config.yaml
n_layer: 14
rope_base: 1860.0
bias: "none"
extras: ["capped logits"]
init: "uniform"
init_std_o: 0.00657
lr: 0.00958
beta1: 0.93
lr_head: 0.00702
warmup_steps: 30
decay_fraction: 0.724
decay_shape: "linear"
final_lr_fraction: 0.05
train_tokens: 102200000
MLP neurons of a small language model. Each row is named by its layer, matrix (gate and up: input weights; down: output weights) and neuron, and shows model dimensions 0-191. Each number is 128 + 32 x the weight over its row's rms, rounded and kept within 0 to 255. Numbers have three digits each. A neuron's up and down rows have the sign that makes its largest values positive.
Before each neuron's rows, "fires after" lists the tokens most often just before its 100 highest values on Wikipedia text that the model never trained on; "fires in" lists the words (lower case) most often at its 100 highest values on Wikipedia text that the model never trained on.

fires after: " "
fires in: "7", "6", "4", "70", "5"
L3.gate132:101139122105100169154159167110138188105110130110078140117093130168103139118152128126164105061190129102044188199116000153119151149189135182148152153114127104089136133122091135158133093175194108142123152156135106125142164119121134112137096129124167148139151117083099116097180169124117112093172180157150103129112147144144098151093146139112121163132118137084155132156159196105168097176108072136161162116109100163105159108125134194129143140145127101080059107141140168133108096039134053102093124145122171129176140159126115120103161175088153188123143158134079121125127167159085128134
L3.up132:119119091143174106089140103218103099101146128134157137184108199142169137118129088083088133090196102102105156116130083176186114147164125106195106106080149144143171133145103090167064129185111138135101166154081132141095163088059162148086109123111140108117137131117121141173129123091125076202110136113084107127146117156128115089165137157117089161131159176101103145139188118095146150187121106102113117157163093172089087141180121123114107136116100115096152145070095083142121154139028191130196128174132115132172140149149144111182110178119127100128076150148112160125065119156146107118
L3.down132:078150120162166201123105093127152157130109064099179150108135127128076158155125086068174103120114173138120144141153153134138165113119056130137143123153142100148104131128136140151165130089090143120199102113152155104125093148150094096133135126141125128151075048149191072097069142071179154142149069126118101118121133078143180106076130161120210110107096079169143100185072086137124086102072129159088119090089117175155185158128145107118082119142133092097136158146152121072124122072120123122116070126074161129107110108134144119106171117069122165120188125134198137080143113152135098175

fires after: " P", "an", " a", "i", "P"
fires in: "poland", "polish", "police", "sphedanolestes", "riolama", "political"
L6.gate159:138132090162149133098131136076123134101077120090111135108136089147144135065107111173099116110092104149075143137146130174098115152109150164041149088133057139178066122107087093213152149084120067161085102155142067126191153125178058124145105114082141085101156120134166135114110074117084136150104092117089126135118171134093124132112185064115125138120118129222161146080134087183081147087131112105146142147115135148122175051145128128120080100151101124168150110115094078130176145155142111107130169209126078145114134162128135167146135155137162123124098139144118074198135117153152123130
L6.up159:125110111204145104176124124117115131155107141113091125121131137117114104147184127089171145088124124156180138125167147123119136156140137129094139143116167151185127132140140110081165170110119093135109126164122216098094092140120172128084124129150140130100091114190107083146198087050079115147124114127137121023100137097180095190115134133159088157093122084160184123085099169122092101165111120214164142125136083123161166155160099109069132076149112147115053139115158060075098168190147115104122168207095163095058130127156160128138133107132131123135109124169105134118111091126160115101
L6.down159:083064124118118156079115080137154149160121065193145136169087202124155185124098114113133173174137126141106113113133182065092126135091173096109142111135133132110088157117170166141180113122062168129108109093095139111071166158101120097140148106122064161119137101144163106142155109117174154141134063098045076145142123137102104132148089138133102164151145181114103145124150114048068078121156086119115148103123139153115038164123165131131075140098119110091110128141129141144120096096202125089103111149112107127089131158111083096125093185172123091122129039113126140141133104182155144178

fires after: "oot", "ut", "et", "end"
fires in: "football", "footballer", "basketball", "consecutive", "executive"
L7.gate333:107131183140095162154085125093083145119113054145137135143114128104160168102158104141149178157098115111143125182131164111158157136154128088093138119109113055096116160090125123089152121156137081147071117102155136126121105121123183106150112190230150166159084132150084176115116096096139123126111092108057094142120130160183137184122147168151153111135177106137118058120141105150078135146083110176147120135118084089126147048174165141112121135134038110079140112173103145157164120111171115129136173125170126238164117143103142168171091116148112160141074063125139122146148124109125115075
L7.up333:078120130101136169083108129153097137081045083173125136179108174142104143129121119154148144173076107102111106151102202118103083148131110133125126073127121111088112096163181127138064185131129126101088134127128169119156077133137143089066141125114136097143126153118160148151097139095113123163130057138090128142087142127170118184118135089186117109103135144104098151134127129129127149178071125189059056137102111140166172205184166156130154144124138172127138128180092174126142134079133156098138115098120229195201076086108124148164135104143085123152136160136166155145104177122100114109
L7.down333:155175143188095097175103139155079093102131142176162084126153108133143098157163164118079047078126139118146195072156091174175101083136086150119198160179135172144177143131127109140132124150089149122164104171109144173139103119159139082184078112136128152140108120084097130105170123072100181119123117133178168141068084107051131117148147119143177143071057111154143105090116159143130064120161165085085117106154087113110158136147103168199042122165126125105146096115142115140105144152151104123139101167142139094189183171146165141152149128089119130143100109164136107135106123130097101120

fires after: " c", "ad", "d", "ist", " v", "C"
fires in: "career", "traditional", "tradition", "vocals", "statistics"
L5.gate40:094034064168119138130112131144158120148123121075121139162117190071132096119104145129127187103134098111133078121155110175073119121187026118126122106142146155133142131128135082106112115099129146178206079098162180135153169118125096141126139082106095111097133117129120146145144135170092146143133203110127109098136086175162093145168090112152184089093139111106185114121168170146101073125100091136166125157111119066138104208118100139195141062116145129113102120127149117159159080091143099086084108112136110109141080146125149097124097166127129173150209192141129106164137178133134105164
L5.up40:092151155127135146076091116133157181077095150151113167120097152171091073075139148143076162133134104105138142167165161125110103130132138159117128157113157120182087120117128151152182151128100138182139154072134140185112060098121097144114052180111169169132077081108129149137138210081107144094166135126123130120100110132097132171164110086216131136134115127112084110092115123074122095135190148153146185142066110101086062076125158092125171094172122155132114149175060126128133169099116099166145109199125114090097182075130117131113092116135162110098102141055156156115091152104101153140
L5.down40:172134185172121096140117130130119096113109061080133116127105118185064164137155134195130124079099133127120144078043120121141136173126166183071112125095093120110089095176146090119171128165102155102091164162124073155146187072096144106112188116143108081159148160139059122114064136146159117118118150150155173108093111133162138169128132135128137107146091090102120139126098101168184149148136107145121169111114135126118139177077146162107085214120135120161097197132154166101085141108116140132135104060150133158170159135141167175141147141098162131145053080120083124089137107186126203139

fires after: ".", ",", " where", " when"
fires in: "he"
L6.gate184:097130191139072130117157182099045056158145144163140081121139115140160050095109103124156140134094135137139106107131072099107118115142140056143052099206090111143085094124070148141152134150127124187107143080113067132156124160140109124157135041169189113155131116144038088082154173149077087079105107126128091136140154123135175142101130084112151143148105099079179165090106130158134112134109157127171092105115107127183191123150119142110135101125106156087126117142199142120109137145154093125080085113099123098146130121095104180135108157145186135149137127184108143125146136115113070139
L6.up184:118177173192120133094034225122145114072140111133149106157132135128086122122143178154176159078175143181137100102097139110138100137136100154132147197103094109112092142156137103142110145089189144111100142180104140110123114157124065149106199118134153133114100135146137172076141201092140099192163184142134077099077107129097121130162174149115133179105116132127129181111088107122158098142155100134145169136133097104089124079100115089158118156181115106134122094158131091082111146114117084100148097197081114094096150056090088100127091166164109180073102108131148131098103143118161109092
L6.down184:110109176177125154122131155091123144105186164171076174118097129176137139116118121101132157107146125146138109072092129109122165071157185120060168178201114084127135171072083121182086172120139190169184177169134145138162117181127085116114105141109197111142120113104078104155179118115097116127090156141087089092133156162159104113172178190150157155168082093141062114120122149158174141128112097145154112155152103144126166063199114106108075129149114116131088162118137153147126084074144118166128122161077147154180125108172162138151077056131115147124129124133130077145163132098104150115

fires after: " P", " B", "P", " the"
fires in: "poland", "polish", "police", "political", "politician", "politics"
L5.gate257:165125122132113152181088102103100124165088169144043106122088153114156055103142101132135123138175173153135169169129132187104141099079120137173103132125142104164153147091116171153124181143105141103177141128069135128131114120154117147133100144190160151139115107174160099119144126187076175123120173158115100117143108128114193123142109119167153104052065108177106135106166080081142092142158089086167100101101115091159178133151104146149116111150126152114133097135158118166183106126043124123118064074103137092123182124129169167142109231102144091127133156096090114140185151188100171148
L5.up257:162145098104130167117120138085141107239130176123137147154160165134057127132186089090128126164111064133119141202116097153093171142083116106088120178179042113152167107139091119137127160122139087123167145084100116065155052095160112143144093175177063132123106108147152140084170115147131171144139151182105195055172116079151109133131088162189141143074149125119093124098127159076145067189117115157125095158168107128124150146152110149142143093128139178119069113112138146132146118094158090127161147165134127088124086132132132122134068136095142076129105126130109107181149136149106123117
L5.down257:135098089069137102121090063169122113106125091127115146153072161072155100078162086126067158126120170120118150138170110090119106152152131110173053094090135172091146140114154124137151141130107100087097099160112128132097157164144081090085072042151136156109194157112178063114178130092124147173155100082047135143178132086103097091082103154117173147080144154151085138114137085164099101121135115081118156140181099087135130134140150103138112157086175153110128143144089116078083129179137146117135149202130106114132163106119128102074172150122190075188117154149141087132097145142159131148

fires after: ".", ",", "our", "ber"
fires in: "it", "tournament"
L7.gate382:140129148153144137097170111152128184089159113135041093101079092063060091159085111117166133135135150162132110144150095127131155130101179107155159092107086139147096132107130152130154154127128143096135130067090120154075183144102139175104102139131166155127166054145141124083162178149172158147108170174098121145131154110138116129095138144097093113171102111106078158116102122106121076225163130155169122091039095103141138128221131169100091110151119193115129126138138109160162158139119117108115110104105156153184106212133070121075142151138117164144123136123150140163132101048074099117
L7.up382:155111113104147092156131139074182117098147175084150093095090141111114077130158137114077121081183111128156143153123112149114063110162147106178162137182107159151123098120126118007136112114156074124151155159110144116191038145158180128193150131132095136142101173158121126110116127118158129125136167150133111105111163082099119136049138138094178094140148126141116120181092116123060134124149112082138126114118144125111147071143079136085093084168125065154153174169083138146119168039145088173129129126138114096175106140089154119126116106128133166174098087109049149074120121109146167145
L7.down382:079148066160142118207133094161172118158161195061163126110099164149133081101100102172202078096096077172102137148123157107104118115146098114110073166086186126157117119165151157203111094089148139184127069072180151162238084079133093139092127117152167132125091134173093151120155162147175080143144136150153166129103157128108123093174128124138083120135116122103125091113132080096094172103126129096087164135121133156130159041131122122152120162088128139145111132081133128112158114127129081137147132103125118149098097072134134099097096099124090119125101135135124153125155046179133136137

fires after: ".", ",", "ough"
fires in: "it", "items"
L2.gate204:115103111102151124120159090144137146045153085138165047092125124073207145115121201181127137149109103138114124135088096158163100117113191104140137074096124176119133070160125111117132100103145198103079121159068115113146159205098165131084119133125118106116172125115093152143177143115122112160139118154101075102092127095199179149143088111102142104147202148141102159139076093148119095105111140101156134112113164149093107129128140189094152062167140078106192095157127148162082207133131116134113082117135177126176071160167103124153128185108099112152141132118174106099140119100112163123
L2.up204:131095148164122129176131129097211107166071107162059105107145137122136141135093123117137156107175084139146060142139113129171150129135134134151151128153168144181101128117182135123156135127123095106141111137194126119147157144152138075171118186116112122059093136130115164133152098110132204126122164160176110123152066152160139121087128133121100167161150134155072162120140100154088107127199053162101183164106131112131115019117107098121208098145114144161114171103175146126152096114134089128143109171127090161193113167052094155093116123108144114126149206131128128147133167122108137220
L2.down204:084202136126176102138135150139103165136149122118092184131071142157137095090121182139141089094115119151115234136116131104153125114135156105115121106128120149083126107157118159130187108173145116203125103066104153117146109143109091106107132137175142135187197102135151185132152151158146096126145083147118129105101160134083152159159138094160160109086058152071171125149106106124105147133078149094122087059119085080155117157152170168094078173126131145095152148095059134181155200100164214158127099142117140128105145155174189122157090191146160130155086116163120146162128142121129099102

fires after: "oot", " United", "et", " al", " the"
fires in: "film", "football", "states", "footballer", "basketball", "album"
L3.gate251:110114146144167143188136111099119131088099106149174149141133082187125133141171145141165082122085072143125157126144121146148140094109146117105114079107123084086112164144078103157074163160145152137131118088131135141134145147112151056153126120161211166120103179146129107148138135168162085056120134150126074198121140140168193230065149076125131145150120146126158163081128151109098187074132081105186076102109134107142150108141118173149119135137170075113092134146159134118190133134125045151092133108117171195092051138154131184150146134091090129103105133174133142152103149089098130139
L3.up251:114173142157063097115075122157184105115163190123145174082085075091101144148117137097124102115093123097175143134119196183128067098080164164075200149100101091117097114148135137109125145097137150143119076129132127107098173111142084187129087132162081059109185075117180084107173102148104187126125111109088156069130108089126180181143126101142149130151172135098161118102161159135155152135148052110101088110104149113125049134152100138146083142156133168138138115109134142101155137115108170099171108059108108142152143117122130125144089104107133182136100077098121097131089163178076166097
L3.down251:155078136121129202140157154147044083101154138127106136134174163133113130111132107129137106157149125160089132127140102173184097162147108166180112091115142110157103147124137161168099097152136167140099157111136123078181103163103129173109062135116132093127137091111069134104125119140076155169162119057163155148086135172093047138117100176187134131106152075110111161130112104157134091070099144176143171146097062117119148055094140098158147131133094140060124140088051110123134124134129117149173115166114101054120180160171109077104131151209122054124150134176122113104148118112141086120

fires after: " "
fires in: "4", "5", "41", "51", "54", "43"
L3.gate104:081139156101099098136241140154078112137132106082191196109148115132113154132106126148170130145140174087072167123130111095058074140190139126122127155120163109138123137110154146066129161181158156149120139118154142151116148115146108175172100110133148098125128105065171173132132152071136074092153115118077132137128150156132104155101106147094162145174093164102131127057183159165113089153126101079128137123122079151120148095140152118119158083203134104142155100089090127077140149125121132141101140151169129191196117149189132091113139150135132130086060160190119074158173097173139143074
L3.up104:124132000170153119159154095132143108048108078167171122083155132141144153161163116146110120154124182095118150163110153147129123191137145139218134135137184221110095131101099153160117122142163161144134127141094131112126169115091110129132160144149148121133132110157152126143117101133045118096089147098122122102081125162124149088110136138128115083126142112136100082160168143078162140154130122077131102100128089208151137135167132105145168120168154069120152114149101065147113117098120105101166194134120123165152144136190118104175041146117191133138170133088213141150084124119154105150
L3.down104:159088227055138167101107169093141149124141125097152117118142166151121116156090087082165147153128118123131126131139121156127106099163091123068153145113125135098165157069116151108147120099111153178126149127137100212115149190162077054122075134158115133105093137142122132143094212120160140189111145200156097171162128139080135192084118114107144151070149065125132160092144142156175088117088113185109152149090089117171143152121098163103107126134132158157126163074158157060145107126128148096134088136159168124078140124090095123148158144084059159129095093147110166115181180120100139107